Weights of a small GPT-style language model, trained from scratch on English Wikipedia.
Architecture: RMSNorm before and after each block, rotary positions, no biases in attention or MLP, tied embeddings, capped logits.
MLP neurons of a small language model. Each row is named by its layer, matrix (gate and up: input weights; down: output weights) and neuron, and shows model dimensions 341-468. Each number is 200 + 30 x the weight over its row's rms, rounded and kept within 0 to 999. A neuron's up and down rows have the sign that makes its largest values positive.
A block is one neuron, or neurons of one layer that tend to fire together. After each block is what it responds to, as a language model described it from the Wikipedia text at the highest values.

L2.gate63,219,217,228,205,172,230,205,177,176,230,189,179,251,248,184,186,189,190,151,243,255,194,225,169,158,211,148,195,151,267,170,148,199,132,194,179,258,243,158,206,175,171,201,244,184,183,204,198,205,211,172,189,223,241,177,224,193,234,191,189,238,165,206,160,203,250,175,179,173,152,186,174,244,176,238,169,172,225,211,190,239,158,167,161,204,192,190,221,161,177,229,167,207,223,184,158,250,206,214,225,254,192,231,210,230,190,229,243,190,221,220,208,259,179,186,156,177,163,183,233,168,161,226,206,233,171,265,208
L2.up63,190,182,190,176,212,166,177,189,212,191,221,217,196,165,208,168,186,210,179,209,237,164,201,173,185,208,161,232,137,185,209,197,226,180,204,197,218,190,190,229,190,175,204,193,207,192,199,200,184,227,167,216,237,166,176,248,248,232,159,221,164,189,178,167,201,238,130,176,153,168,139,228,269,240,224,226,212,146,167,212,220,190,202,230,145,179,225,185,211,191,243,244,234,189,202,184,206,202,154,205,205,188,182,200,226,203,164,188,238,234,174,245,231,239,202,209,200,214,211,187,203,246,199,160,143,205,263,204
L2.down63,212,189,205,197,217,204,215,189,186,183,224,208,186,177,206,183,232,210,175,174,197,183,227,177,149,199,218,209,262,212,130,195,182,212,166,235,213,184,219,173,162,237,207,250,197,207,226,195,197,186,231,207,171,181,214,115,212,224,189,178,216,225,187,233,155,145,182,211,225,199,243,236,127,199,188,213,223,171,254,168,181,207,227,203,236,167,204,204,177,226,173,189,156,223,196,214,193,198,187,167,171,248,193,245,164,192,192,182,193,172,213,137,165,165,223,167,187,203,235,189,172,213,165,198,242,237,150,220
L2.gate233,209,174,177,209,171,242,211,182,181,223,202,216,231,210,186,196,199,187,236,168,212,266,200,193,230,189,195,175,229,188,193,196,127,157,216,177,216,214,233,191,202,256,164,199,202,210,243,156,190,231,217,239,189,272,159,192,179,230,235,200,217,186,185,196,227,177,203,219,227,223,207,149,177,223,175,162,165,239,172,203,247,159,213,182,175,175,237,173,194,203,195,227,205,198,217,172,182,191,179,174,212,189,222,138,225,227,183,182,230,217,223,227,227,210,156,223,238,197,163,186,242,201,231,217,225,214,180,203
L2.up233,234,220,258,210,243,224,204,210,220,175,244,212,198,220,241,175,236,195,202,181,200,202,192,207,210,179,258,226,200,168,159,201,220,229,213,174,195,215,184,194,223,275,158,180,211,221,170,185,170,191,256,221,203,188,192,213,193,147,244,217,196,182,203,190,193,191,213,228,197,185,223,157,219,240,176,162,169,175,197,177,196,195,164,228,211,209,247,229,193,194,242,214,148,200,237,163,148,196,225,250,247,217,214,154,208,214,140,278,230,232,224,196,213,202,145,209,193,235,180,177,172,196,191,143,216,187,164,242
L2.down233,191,221,248,207,247,157,186,224,272,189,203,197,170,193,196,171,187,279,183,202,194,185,198,222,199,208,191,256,145,181,156,205,262,217,193,220,158,176,168,166,171,176,213,177,226,224,156,186,220,147,198,193,198,172,251,198,192,162,182,167,162,203,226,220,188,179,206,189,230,237,162,225,237,161,167,231,203,141,269,198,171,264,182,219,226,217,204,245,170,175,188,170,205,241,180,238,218,271,217,212,211,208,184,248,178,188,240,259,182,173,180,182,166,182,240,189,147,187,213,240,167,159,129,138,162,188,260,196
L2.gate730,170,194,199,148,164,192,218,201,207,203,223,220,212,164,200,131,221,227,220,209,197,146,208,247,224,238,164,213,177,160,225,209,191,220,160,138,203,188,171,189,162,200,220,182,204,192,151,199,222,200,170,212,185,261,210,171,205,220,274,199,214,158,144,222,189,222,188,176,166,191,151,240,173,168,236,207,248,163,254,190,192,213,198,153,191,191,198,192,229,187,175,198,213,197,166,223,242,202,151,147,207,214,186,251,184,229,247,185,210,216,218,242,202,166,144,202,238,178,205,207,242,185,214,189,232,186,236,165
L2.up730,250,166,184,131,185,206,167,271,238,206,174,213,176,239,257,248,211,192,209,174,205,157,138,199,223,218,199,229,160,180,248,235,209,189,191,179,208,200,238,165,174,236,224,210,209,220,224,257,172,185,218,198,157,191,220,209,184,168,172,218,218,151,158,223,201,219,203,222,198,211,173,206,227,182,218,247,168,219,187,281,213,217,195,174,184,217,191,210,169,188,182,173,175,220,164,229,168,230,193,189,243,273,220,250,141,171,168,158,229,190,176,186,173,231,186,214,184,224,222,201,186,197,216,138,181,189,230,196
L2.down730,259,236,212,241,244,178,170,223,223,188,185,205,208,192,205,270,201,229,158,191,225,234,213,150,189,180,224,150,213,266,192,163,139,227,253,222,205,174,172,229,242,165,210,202,192,192,251,230,237,227,202,203,206,214,192,229,182,210,196,212,235,225,274,183,167,192,178,254,211,209,204,189,152,201,170,133,147,182,240,186,166,257,200,267,218,208,177,149,201,200,216,249,171,153,217,235,188,190,214,243,233,180,191,92,158,160,210,169,203,237,187,215,201,219,222,178,186,208,211,249,192,180,125,185,135,222,181,256
L2.gate1128,231,237,132,213,213,215,161,236,137,212,147,235,236,209,182,222,218,228,166,227,172,232,216,245,199,190,145,202,226,226,218,151,186,264,152,209,220,192,179,194,138,259,121,212,190,217,176,193,180,214,227,217,237,193,161,142,270,232,211,220,250,225,197,193,161,154,211,229,168,231,207,178,160,201,180,174,120,214,203,209,184,168,222,189,242,234,164,180,169,183,236,218,165,240,251,240,165,237,188,184,200,241,187,181,242,203,232,174,164,158,186,234,252,197,222,223,240,157,227,210,191,217,190,234,202,190,256,211
L2.up1128,227,164,168,171,214,239,210,175,190,161,180,247,152,198,142,194,146,202,210,173,173,193,228,215,148,207,202,204,196,228,186,143,203,253,167,197,184,244,145,173,136,195,198,248,254,235,195,203,189,178,231,170,195,218,195,166,241,223,221,259,215,181,162,189,203,232,165,217,192,196,202,181,167,214,181,185,192,181,161,189,147,232,264,225,262,172,174,199,229,158,228,177,180,226,186,231,186,221,253,136,177,239,224,189,218,178,177,222,247,228,176,224,196,194,180,209,206,240,265,208,191,232,194,190,246,180,258,178
L2.down1128,208,166,208,193,230,195,194,207,201,170,200,199,171,163,178,215,149,219,212,219,204,180,195,245,179,212,182,249,203,239,160,214,308,169,161,134,201,204,217,149,185,193,220,242,258,233,201,280,232,201,222,212,212,211,165,180,146,165,205,204,208,135,232,177,169,238,230,190,206,218,181,172,185,231,202,170,201,129,215,219,156,207,210,232,203,209,189,231,157,189,146,169,259,175,133,238,200,265,266,156,222,130,180,187,202,218,163,196,224,198,187,210,189,204,169,190,177,168,251,197,184,230,189,222,177,174,205,206
Closing parenthesis. Closing parentheses that end a parenthetical aside, most often after a year, date range or "born" date, as in (1963), (born 1998), (EPFL).

L4.gate144,219,190,175,171,164,231,237,186,221,209,132,228,253,195,217,190,162,214,203,170,227,252,204,236,242,193,217,212,203,180,227,151,159,214,154,250,185,231,241,208,224,254,223,160,212,193,179,215,194,227,217,183,171,215,231,230,237,193,205,178,187,264,169,177,192,233,167,206,190,194,207,154,162,230,205,194,202,165,194,159,188,229,160,247,158,220,139,173,198,231,194,215,229,151,213,154,266,196,200,200,193,215,177,187,175,195,180,209,232,241,140,205,183,225,243,144,249,160,190,151,216,172,201,190,205,191,193,193
L4.up144,229,210,276,231,236,147,217,219,202,127,185,205,176,205,202,129,165,226,198,193,178,198,188,256,220,193,196,217,173,202,205,203,232,250,252,224,227,145,187,188,182,208,233,184,195,225,199,218,160,159,225,225,201,180,185,179,228,234,209,193,168,244,138,204,266,215,201,164,179,154,167,187,198,170,184,211,174,189,169,204,220,207,230,180,148,183,185,215,187,201,230,224,184,233,271,192,174,244,178,211,202,180,267,184,151,152,218,169,248,196,162,207,188,186,199,236,218,205,210,173,225,202,163,218,181,208,164,198
L4.down144,144,170,206,172,180,195,170,183,182,201,208,222,208,183,241,238,215,173,207,194,166,184,206,196,165,180,190,205,200,222,244,225,228,118,211,178,203,154,185,157,219,202,146,200,165,260,198,248,250,191,214,208,184,180,218,164,194,177,201,217,222,201,244,168,193,156,229,205,252,175,264,265,197,132,178,183,208,186,235,191,170,211,248,159,216,196,231,148,229,197,217,199,177,199,239,177,179,203,251,180,188,191,144,247,166,242,209,172,216,178,270,222,180,195,207,202,177,194,229,264,213,165,215,197,177,174,231,192
L4.gate300,145,186,209,188,162,200,190,152,156,187,224,216,202,191,189,220,171,147,132,199,133,197,238,226,204,181,188,224,221,226,197,184,201,209,210,211,222,199,237,225,178,175,230,227,238,192,192,195,194,193,139,224,226,204,271,199,237,153,183,243,233,224,189,202,200,260,209,183,140,181,202,181,150,212,188,217,185,242,180,195,261,195,228,251,190,223,192,208,263,200,205,246,164,229,166,189,182,220,188,210,184,218,166,176,201,235,227,200,198,232,222,209,152,220,115,240,219,158,207,212,142,199,225,207,156,165,221,207
L4.up300,200,192,220,217,209,197,204,207,168,206,181,228,226,172,203,237,215,172,190,168,148,222,157,202,231,229,245,185,214,244,171,223,194,183,187,249,244,163,149,211,183,271,205,175,235,192,160,238,168,164,202,214,215,192,180,201,188,165,196,186,242,251,140,241,199,211,195,208,256,169,202,135,197,229,226,203,220,198,223,201,174,226,236,199,156,196,155,240,195,211,224,177,218,219,187,218,158,208,232,239,174,173,198,198,200,265,220,194,193,213,206,217,176,224,209,159,234,210,233,211,173,200,199,196,245,205,197,169
L4.down300,205,186,195,166,241,182,177,196,244,183,151,161,178,231,200,181,248,219,173,180,265,209,128,170,221,209,192,171,215,147,200,194,211,190,237,156,181,196,200,208,182,170,166,173,225,183,260,224,227,177,162,176,190,242,177,154,178,168,227,217,195,241,218,218,203,172,197,194,197,200,242,241,231,195,206,172,182,196,194,242,187,190,173,155,192,194,195,188,192,227,218,188,188,174,215,155,264,181,214,241,223,179,191,188,197,194,222,236,188,143,222,191,260,256,155,190,163,196,188,193,175,194,208,239,223,201,199,170
L4.gate719,103,243,191,214,223,240,222,206,165,221,211,189,256,203,164,224,163,177,234,222,164,210,248,215,219,251,197,166,184,198,169,205,157,176,176,161,189,235,208,244,208,220,139,203,208,252,201,173,147,222,228,253,173,271,255,185,224,254,213,182,201,186,221,190,215,198,169,149,151,179,191,209,181,237,188,172,118,163,187,160,230,249,228,229,175,227,199,212,214,241,194,181,178,175,214,187,235,187,164,177,195,152,237,221,204,208,208,215,209,238,217,247,218,218,175,142,166,136,230,235,167,230,219,174,209,219,207,199
L4.up719,228,194,266,186,244,216,263,214,177,211,208,173,199,217,171,200,243,211,222,222,178,210,125,235,183,271,204,263,185,220,239,192,212,210,233,189,140,211,209,168,243,213,160,161,204,241,167,203,204,202,242,228,209,194,206,181,204,221,208,173,281,242,184,200,144,211,189,162,211,185,132,201,156,205,203,192,230,208,195,175,246,155,164,211,208,195,229,186,217,243,184,178,174,260,114,213,222,166,189,232,140,148,190,234,224,192,204,234,198,194,177,173,231,210,123,146,197,197,229,181,193,159,177,196,164,255,133,178
L4.down719,194,169,197,207,187,131,161,156,194,214,204,213,167,155,209,183,173,238,179,170,225,137,218,164,206,158,149,206,207,229,203,239,235,202,160,180,179,184,139,200,209,192,223,209,174,173,248,191,166,151,180,207,191,255,210,186,193,189,226,221,174,140,199,203,198,205,216,157,199,218,223,207,224,218,214,206,210,197,225,209,202,259,178,195,228,178,156,253,181,167,183,200,198,194,211,148,207,208,208,187,214,226,221,224,244,177,197,150,175,226,214,164,235,245,175,192,237,224,184,208,220,225,194,197,216,155,213,184
L4.gate1001,239,231,158,208,217,226,207,231,191,214,149,179,204,158,278,216,172,206,224,189,187,179,248,174,177,162,190,235,207,170,158,213,179,248,147,174,204,209,139,193,195,194,197,188,202,177,180,207,167,182,171,222,189,257,151,194,219,235,205,215,173,198,167,211,206,207,171,243,207,186,190,285,149,199,233,214,214,225,242,120,212,189,203,187,197,179,225,176,198,238,241,230,200,175,246,163,155,173,184,210,213,223,214,171,193,196,193,169,182,209,212,207,153,211,234,185,248,208,225,181,236,231,239,172,268,225,186,186
L4.up1001,209,191,211,205,211,214,232,202,278,190,158,203,239,218,194,162,182,186,218,233,159,244,203,230,195,161,172,135,262,199,228,164,144,180,140,221,218,223,230,177,189,226,209,206,152,215,200,216,247,221,217,236,200,211,256,210,194,203,266,196,179,179,156,224,215,256,162,201,143,204,154,216,190,165,215,186,201,180,239,200,318,144,223,195,200,229,201,172,243,206,160,241,162,173,148,208,186,163,177,214,169,209,273,235,151,184,150,226,231,200,198,227,188,167,174,265,159,182,182,215,147,270,111,221,193,191,219,165
L4.down1001,206,192,144,213,195,211,156,215,153,213,204,240,197,166,224,227,239,212,226,244,209,184,193,185,211,221,163,250,244,161,154,187,236,222,233,188,179,236,161,207,167,171,183,228,182,233,242,193,175,156,169,196,238,238,151,183,194,216,207,193,229,227,208,199,224,211,172,197,146,238,208,246,121,193,253,236,171,212,242,163,201,231,161,189,225,202,211,211,166,205,221,235,189,240,203,127,174,231,192,208,201,203,220,198,178,185,193,154,197,207,219,227,214,241,237,195,222,209,224,189,255,256,219,170,214,212,203,214
Year in full dates. Four-digit years ending a full date, usually after a month and day or comma in tables and lists (September 26, 2013; 14 June 2012); weaker on final pieces of foreign names.

L4.gate227,199,228,221,219,228,182,190,190,187,232,210,169,222,179,184,188,232,186,177,266,219,161,232,206,240,209,183,161,222,205,253,194,198,159,178,224,236,148,207,281,216,203,159,169,209,222,189,218,198,219,148,193,173,223,192,230,209,227,239,194,226,185,145,210,196,229,214,224,169,244,180,223,156,165,138,200,166,130,253,197,228,210,171,142,182,208,182,177,200,216,216,228,195,206,239,210,257,177,146,238,182,204,201,252,152,197,220,241,187,184,244,191,230,186,196,187,215,177,215,179,221,183,250,168,204,223,231,214
L4.up227,197,173,184,205,198,175,194,187,185,256,204,205,226,161,186,207,250,185,213,195,225,217,242,187,199,247,208,193,205,204,182,185,235,230,192,205,195,144,252,146,161,210,206,206,201,251,176,193,178,156,162,202,166,181,176,193,182,226,223,284,210,161,222,180,225,218,193,208,170,239,246,207,189,226,227,188,243,184,210,211,197,210,183,208,192,173,201,224,236,196,228,221,227,158,181,255,170,232,199,184,227,207,210,180,222,191,209,190,193,227,198,187,175,164,169,174,178,183,179,230,158,157,180,216,177,183,201,232
L4.down227,190,227,227,248,255,196,186,201,160,138,180,208,173,183,258,180,221,271,229,216,187,194,182,198,167,195,264,236,149,242,246,187,242,219,178,212,169,247,167,185,260,195,221,216,206,157,158,217,238,216,275,164,173,207,214,209,210,225,201,154,186,228,181,218,165,199,200,179,179,211,206,155,190,225,216,172,264,132,203,182,246,190,202,218,257,173,202,217,159,223,192,217,232,209,185,155,168,215,233,255,209,191,261,267,204,263,234,152,150,190,205,188,199,194,224,183,197,187,224,200,172,210,190,222,170,226,232,243
L4.gate498,204,213,240,225,213,175,180,203,233,223,201,195,202,196,235,193,159,194,208,217,270,227,187,232,144,241,136,212,165,208,198,193,193,218,129,225,206,192,199,238,202,155,189,203,229,186,231,190,200,222,168,202,267,189,186,201,246,228,165,204,252,190,182,125,197,211,200,222,196,229,166,203,157,249,257,204,282,231,224,162,249,270,214,204,142,218,185,162,236,184,130,223,258,194,141,250,198,190,210,217,203,167,234,210,175,192,227,189,181,207,194,212,268,231,200,160,226,173,232,197,269,222,229,196,206,177,216,198
L4.up498,238,232,190,205,208,191,194,205,186,177,185,212,238,211,192,181,222,165,198,172,122,191,217,233,214,209,172,158,194,239,205,237,232,183,245,184,195,123,192,226,180,185,228,179,133,232,171,187,188,250,220,179,187,169,163,142,176,172,200,175,228,210,161,286,189,183,163,202,186,201,235,207,195,184,216,182,158,182,175,165,196,171,123,196,237,197,131,182,242,218,209,170,176,213,206,224,198,230,230,178,260,161,241,173,205,201,162,237,183,179,235,198,194,170,180,184,165,242,205,235,214,229,194,178,209,187,209,221
L4.down498,261,159,158,249,207,226,211,169,162,161,190,138,205,194,151,220,206,168,177,202,261,179,242,158,240,176,186,262,214,171,190,196,182,150,164,225,212,259,162,208,229,201,161,247,159,185,185,209,191,223,239,198,207,223,179,256,161,195,126,212,191,198,203,185,202,149,230,188,202,236,217,192,195,169,156,264,192,189,234,187,173,225,185,227,194,258,254,223,240,180,192,254,156,212,267,206,189,132,250,197,210,200,233,209,219,230,236,171,155,197,218,191,205,212,199,182,164,192,203,160,172,133,158,169,161,170,194,212
L4.gate640,172,214,197,159,219,191,239,248,204,238,183,245,198,217,205,184,186,189,147,228,179,178,158,177,134,212,182,176,193,231,211,208,189,148,201,221,216,127,203,248,123,145,148,152,201,212,226,170,193,219,174,199,216,203,237,222,181,260,200,255,227,211,184,226,211,206,186,214,176,199,130,207,209,200,197,137,196,178,277,187,211,202,186,182,209,173,199,166,193,206,168,194,199,148,231,208,191,223,142,192,157,152,162,199,193,242,268,213,197,166,187,231,166,221,194,144,222,196,200,252,189,209,182,223,233,229,210,233
L4.up640,197,249,225,228,200,210,183,180,158,170,214,183,253,210,240,119,197,162,134,244,232,250,196,221,170,217,158,242,179,184,178,260,184,189,205,220,176,187,218,195,168,185,214,158,201,214,220,236,195,227,181,221,209,205,132,233,225,191,209,244,211,198,167,187,248,245,160,211,206,237,224,222,187,213,191,193,191,245,186,184,163,153,171,233,196,160,131,191,241,236,212,181,237,221,173,191,153,197,136,243,238,179,245,193,181,179,226,178,190,148,184,236,251,212,193,190,201,163,177,129,233,164,276,178,169,167,185,227
L4.down640,189,222,224,241,209,242,178,185,198,187,228,175,198,151,191,244,201,193,263,252,190,197,202,180,212,176,212,124,181,226,181,216,243,180,234,217,198,180,181,160,197,205,171,222,148,188,143,169,203,188,157,218,224,224,170,198,230,165,134,191,202,213,113,176,216,210,211,179,200,190,198,179,214,195,238,186,266,159,187,195,192,227,229,217,201,188,247,147,210,194,242,200,210,171,256,159,173,210,193,186,160,232,300,172,195,199,202,211,205,204,190,185,223,167,229,182,157,237,146,170,210,195,173,274,211,271,185,217
L4.gate1007,248,218,229,202,221,210,243,227,221,207,180,211,197,200,188,197,247,166,191,196,194,177,181,241,190,194,168,185,189,120,240,184,178,206,159,198,183,187,155,233,171,204,215,236,167,182,273,206,192,217,156,235,169,195,213,122,249,245,191,194,237,181,264,245,158,166,223,186,146,215,134,248,142,200,188,184,195,213,213,174,180,202,177,203,200,163,158,211,231,206,145,218,225,195,201,248,210,184,146,216,196,183,215,231,182,207,223,188,134,186,128,223,208,175,226,163,214,131,198,148,240,170,242,157,213,181,203,220
L4.up1007,247,185,192,184,187,162,194,199,251,163,203,257,174,78,246,231,259,186,178,168,202,158,167,186,228,244,184,207,203,188,190,197,203,238,183,202,228,253,207,191,214,215,185,176,161,198,176,170,231,230,172,167,189,179,170,212,204,215,203,202,155,193,177,193,204,221,182,235,214,215,207,203,167,253,224,206,190,188,223,186,222,234,237,143,243,242,166,175,175,201,181,202,126,148,217,248,193,219,140,118,209,221,189,250,206,194,205,152,190,176,224,156,240,231,150,211,171,176,240,200,210,216,224,201,245,195,188,152
L4.down1007,221,198,190,199,197,219,176,183,182,192,194,228,205,129,189,237,216,224,156,222,195,219,174,214,195,243,235,149,226,195,220,190,200,179,206,193,214,255,199,220,273,209,200,164,219,148,190,219,210,221,227,197,198,213,152,171,206,207,152,220,176,229,154,205,236,223,244,226,213,176,168,213,138,228,207,237,195,172,183,228,190,235,233,163,218,223,150,163,214,208,181,211,173,188,206,211,194,224,230,172,213,192,203,226,221,238,185,219,172,222,196,98,258,232,194,202,188,205,240,194,184,252,181,261,169,197,199,180
Closing delimiters in list entries. Closing parentheses, periods, pipes and semicolons that end an item in bibliographies, filmographies and tables, e.g. Ferguson, Charles (1971), (1991), Philadelphia |.

L6.gate78,233,202,179,215,235,239,210,196,182,187,129,186,227,239,132,225,168,235,191,216,236,215,178,218,187,242,208,215,227,169,177,193,204,224,210,181,173,217,209,215,224,240,218,242,199,193,150,251,244,274,228,252,266,173,182,202,218,204,128,257,230,184,212,210,230,125,170,163,214,212,201,194,205,185,228,241,216,197,180,209,180,161,168,224,190,178,184,138,231,174,173,213,213,215,189,224,213,145,186,165,199,208,174,249,193,166,200,224,190,174,148,224,138,250,200,124,226,208,193,151,221,214,194,224,199,192,184,225
L6.up78,198,186,232,190,193,196,175,230,152,194,254,114,170,186,210,221,245,193,147,188,175,216,204,186,148,185,218,199,187,166,191,202,204,209,202,204,134,161,135,176,223,214,262,210,174,237,215,202,171,158,210,193,156,139,194,145,157,197,152,220,206,192,243,216,210,215,209,199,227,207,205,216,156,191,243,197,166,199,199,213,197,204,162,258,185,186,206,246,205,129,143,192,167,147,197,203,195,201,225,215,166,271,184,177,161,171,204,223,208,169,131,172,222,194,195,184,197,234,197,230,189,132,175,269,203,181,194,265
L6.down78,183,236,207,193,196,136,224,159,218,204,200,183,201,215,237,165,211,182,236,245,222,206,183,245,201,221,179,189,200,163,197,142,344,226,158,167,192,194,242,233,222,211,156,132,217,148,197,252,168,152,207,197,205,213,162,194,182,180,190,160,151,204,215,180,251,227,170,150,204,156,191,228,202,157,159,195,234,146,190,204,212,186,236,221,191,164,170,211,152,223,187,192,226,239,169,163,206,266,204,179,177,240,196,263,267,213,199,151,165,175,231,189,224,182,154,238,191,202,215,200,212,210,187,141,219,169,179,156
Before titles and names. Tokens just before a quoted title or proper name, chiefly the period after a bibliography year, also section-heading words like Operation, titled, IUCN.

L2.gate216,212,174,224,170,247,208,239,227,205,213,184,245,173,179,201,234,172,252,212,187,193,213,177,248,209,233,186,241,205,217,132,208,158,206,139,197,218,268,194,200,182,188,234,240,236,162,184,186,241,216,226,253,144,218,192,232,231,199,191,219,237,200,183,165,194,228,224,226,215,201,238,244,229,216,189,177,182,223,205,262,269,161,171,227,247,177,235,202,188,203,221,254,140,223,213,122,214,194,222,172,183,161,218,223,152,182,217,159,228,197,195,222,247,204,217,145,192,170,225,219,184,213,184,239,184,185,195,183
L2.up216,169,189,206,218,154,160,164,215,187,213,202,145,229,213,233,156,190,203,230,211,223,171,171,178,206,174,165,153,292,217,248,193,170,177,223,177,200,190,202,159,162,298,198,170,161,235,210,260,253,180,221,212,190,196,272,162,213,187,175,219,198,151,223,200,150,202,207,207,228,224,125,280,174,265,265,202,193,203,196,227,160,208,242,170,236,244,212,132,215,216,204,176,243,137,151,220,181,190,179,202,181,165,187,258,259,235,213,153,198,277,199,172,150,215,163,195,223,212,179,173,168,179,231,183,212,216,191,235
L2.down216,115,235,171,157,200,226,187,208,198,219,198,218,154,221,210,204,194,183,239,192,213,169,215,169,192,264,176,229,243,240,204,162,254,174,155,226,179,235,173,192,161,187,241,238,206,238,176,209,165,219,233,203,174,203,228,150,191,207,210,201,234,179,206,199,186,191,217,194,174,237,204,165,213,227,184,193,192,184,233,233,155,203,164,209,219,226,203,174,183,217,196,211,150,180,219,162,179,211,188,195,223,175,263,206,197,213,154,193,178,215,183,193,206,195,172,197,127,185,211,212,216,205,218,249,220,134,259,241
L2.gate401,210,211,174,220,174,203,194,170,181,230,210,215,209,170,157,193,211,192,217,226,209,217,209,154,186,191,155,169,200,281,148,144,171,160,174,220,216,243,275,222,183,240,168,187,195,157,195,197,271,193,171,215,156,187,195,219,200,216,168,168,209,239,149,221,165,214,213,143,143,212,187,169,186,212,194,213,173,204,151,209,181,181,181,211,183,136,207,212,215,233,246,169,209,217,196,247,211,157,219,233,188,178,189,241,176,257,229,209,150,191,177,134,207,186,280,196,206,180,187,222,231,160,138,179,241,182,197,173
L2.up401,232,198,239,219,176,200,184,193,197,191,245,189,237,177,218,208,169,242,209,218,242,234,146,194,172,163,157,184,154,187,191,182,150,180,189,190,213,168,183,239,188,189,224,239,178,169,277,132,216,206,192,276,158,192,144,218,205,211,238,209,209,176,199,163,229,205,253,210,216,191,205,214,120,220,159,196,209,263,158,147,242,187,253,236,210,193,185,136,233,215,248,198,191,230,201,172,201,178,193,245,190,157,208,208,230,205,225,206,170,178,202,194,200,187,192,139,186,172,195,182,228,215,173,225,208,207,178,181
L2.down401,155,213,173,205,218,261,169,206,191,229,218,172,213,247,201,213,201,161,162,180,187,165,221,198,193,247,227,227,227,179,249,225,252,237,205,267,158,222,166,201,171,156,180,179,193,185,157,185,178,171,213,183,187,223,220,214,208,218,205,169,190,176,187,230,149,197,188,194,165,165,223,174,215,170,163,191,220,165,214,209,261,203,184,206,141,160,225,262,164,223,109,175,165,229,186,167,211,240,232,173,206,227,200,216,178,180,232,186,167,238,185,242,226,217,171,242,214,177,245,230,154,207,257,224,167,197,195,209
L2.gate516,214,151,201,225,165,238,254,205,209,208,153,204,234,172,167,216,175,267,231,234,175,167,142,182,210,219,179,198,214,203,215,169,150,213,213,202,225,222,231,196,211,193,189,186,208,194,212,171,207,240,267,269,177,189,185,253,160,220,148,242,218,246,232,201,176,217,154,191,165,205,185,250,174,155,228,193,222,203,198,262,216,202,201,162,173,238,180,192,218,231,195,187,230,197,227,223,193,206,203,204,150,227,237,237,253,178,195,240,181,226,205,255,175,189,227,175,234,168,194,254,181,193,245,187,156,224,219,208
L2.up516,207,243,154,168,174,235,174,218,192,190,144,177,128,221,196,207,186,219,171,207,208,173,163,171,180,266,190,241,247,195,189,211,201,199,220,225,206,220,184,237,189,217,134,206,175,190,177,252,140,180,218,238,228,202,186,188,149,187,232,235,201,237,189,195,194,204,239,187,169,202,227,202,172,208,198,221,233,161,200,172,219,145,172,159,202,189,230,214,228,160,189,237,244,137,229,168,137,188,215,201,235,219,205,221,176,192,195,212,191,189,219,195,274,236,153,160,188,200,161,180,157,218,148,221,121,207,198,223
L2.down516,223,197,177,172,217,159,254,235,235,216,196,184,194,239,224,205,175,170,199,197,190,224,175,202,198,229,259,153,213,199,210,136,211,211,195,229,163,202,181,178,168,216,209,197,178,230,233,193,175,136,132,279,193,168,202,199,195,193,187,204,183,215,217,205,225,149,201,211,226,272,181,149,202,214,248,198,192,193,210,163,204,174,241,174,233,150,212,170,169,198,181,205,218,171,244,223,154,179,221,217,219,199,191,215,159,179,190,175,244,207,202,189,235,278,250,196,229,123,163,217,223,163,181,198,264,202,217,242
L2.gate1131,193,248,193,216,164,213,207,198,231,249,195,201,147,179,219,168,164,234,192,214,202,193,187,238,191,195,178,221,200,197,159,142,132,194,193,197,162,190,198,196,218,255,188,112,216,193,215,135,235,222,235,206,176,204,195,177,166,175,249,199,167,173,245,241,236,234,196,215,156,119,161,216,123,247,203,166,175,204,226,189,212,189,225,215,201,232,194,156,228,189,219,205,189,188,169,157,206,189,252,188,205,249,232,157,221,230,234,227,230,221,164,218,205,214,156,138,209,184,181,175,231,269,195,141,206,204,180,179
L2.up1131,230,183,139,152,195,207,212,237,222,221,196,217,136,227,205,170,159,186,212,208,230,166,225,146,209,153,212,246,218,174,144,168,193,191,168,154,172,212,248,193,233,196,170,206,193,226,187,163,185,224,205,185,212,225,208,227,193,175,202,271,202,178,238,216,213,214,176,209,183,162,190,199,175,207,151,142,164,196,210,162,192,170,223,175,231,215,208,200,259,194,222,187,186,184,173,238,218,217,248,229,240,220,235,184,224,174,202,225,239,187,137,229,128,201,141,169,206,228,190,208,216,253,211,166,255,220,175,224
L2.down1131,176,163,198,239,281,221,246,231,198,199,175,156,234,191,212,243,150,181,252,210,175,231,243,188,164,235,197,166,212,168,249,166,213,159,223,200,217,227,203,152,181,187,145,253,194,230,201,205,211,199,193,206,184,228,172,205,183,182,167,169,210,188,187,193,157,155,167,199,212,219,171,242,268,210,206,192,172,192,223,202,247,205,190,215,190,215,267,235,171,183,197,224,154,188,199,217,143,250,184,188,197,184,181,236,235,159,196,144,196,242,181,181,228,187,196,250,185,227,167,208,140,172,203,240,233,221,219,229
Year numbers in dates. Four-digit year tokens completing a date or time phrase, e.g. after "In", a month, or "born": In March 2026, June 28, 2024, born 1960.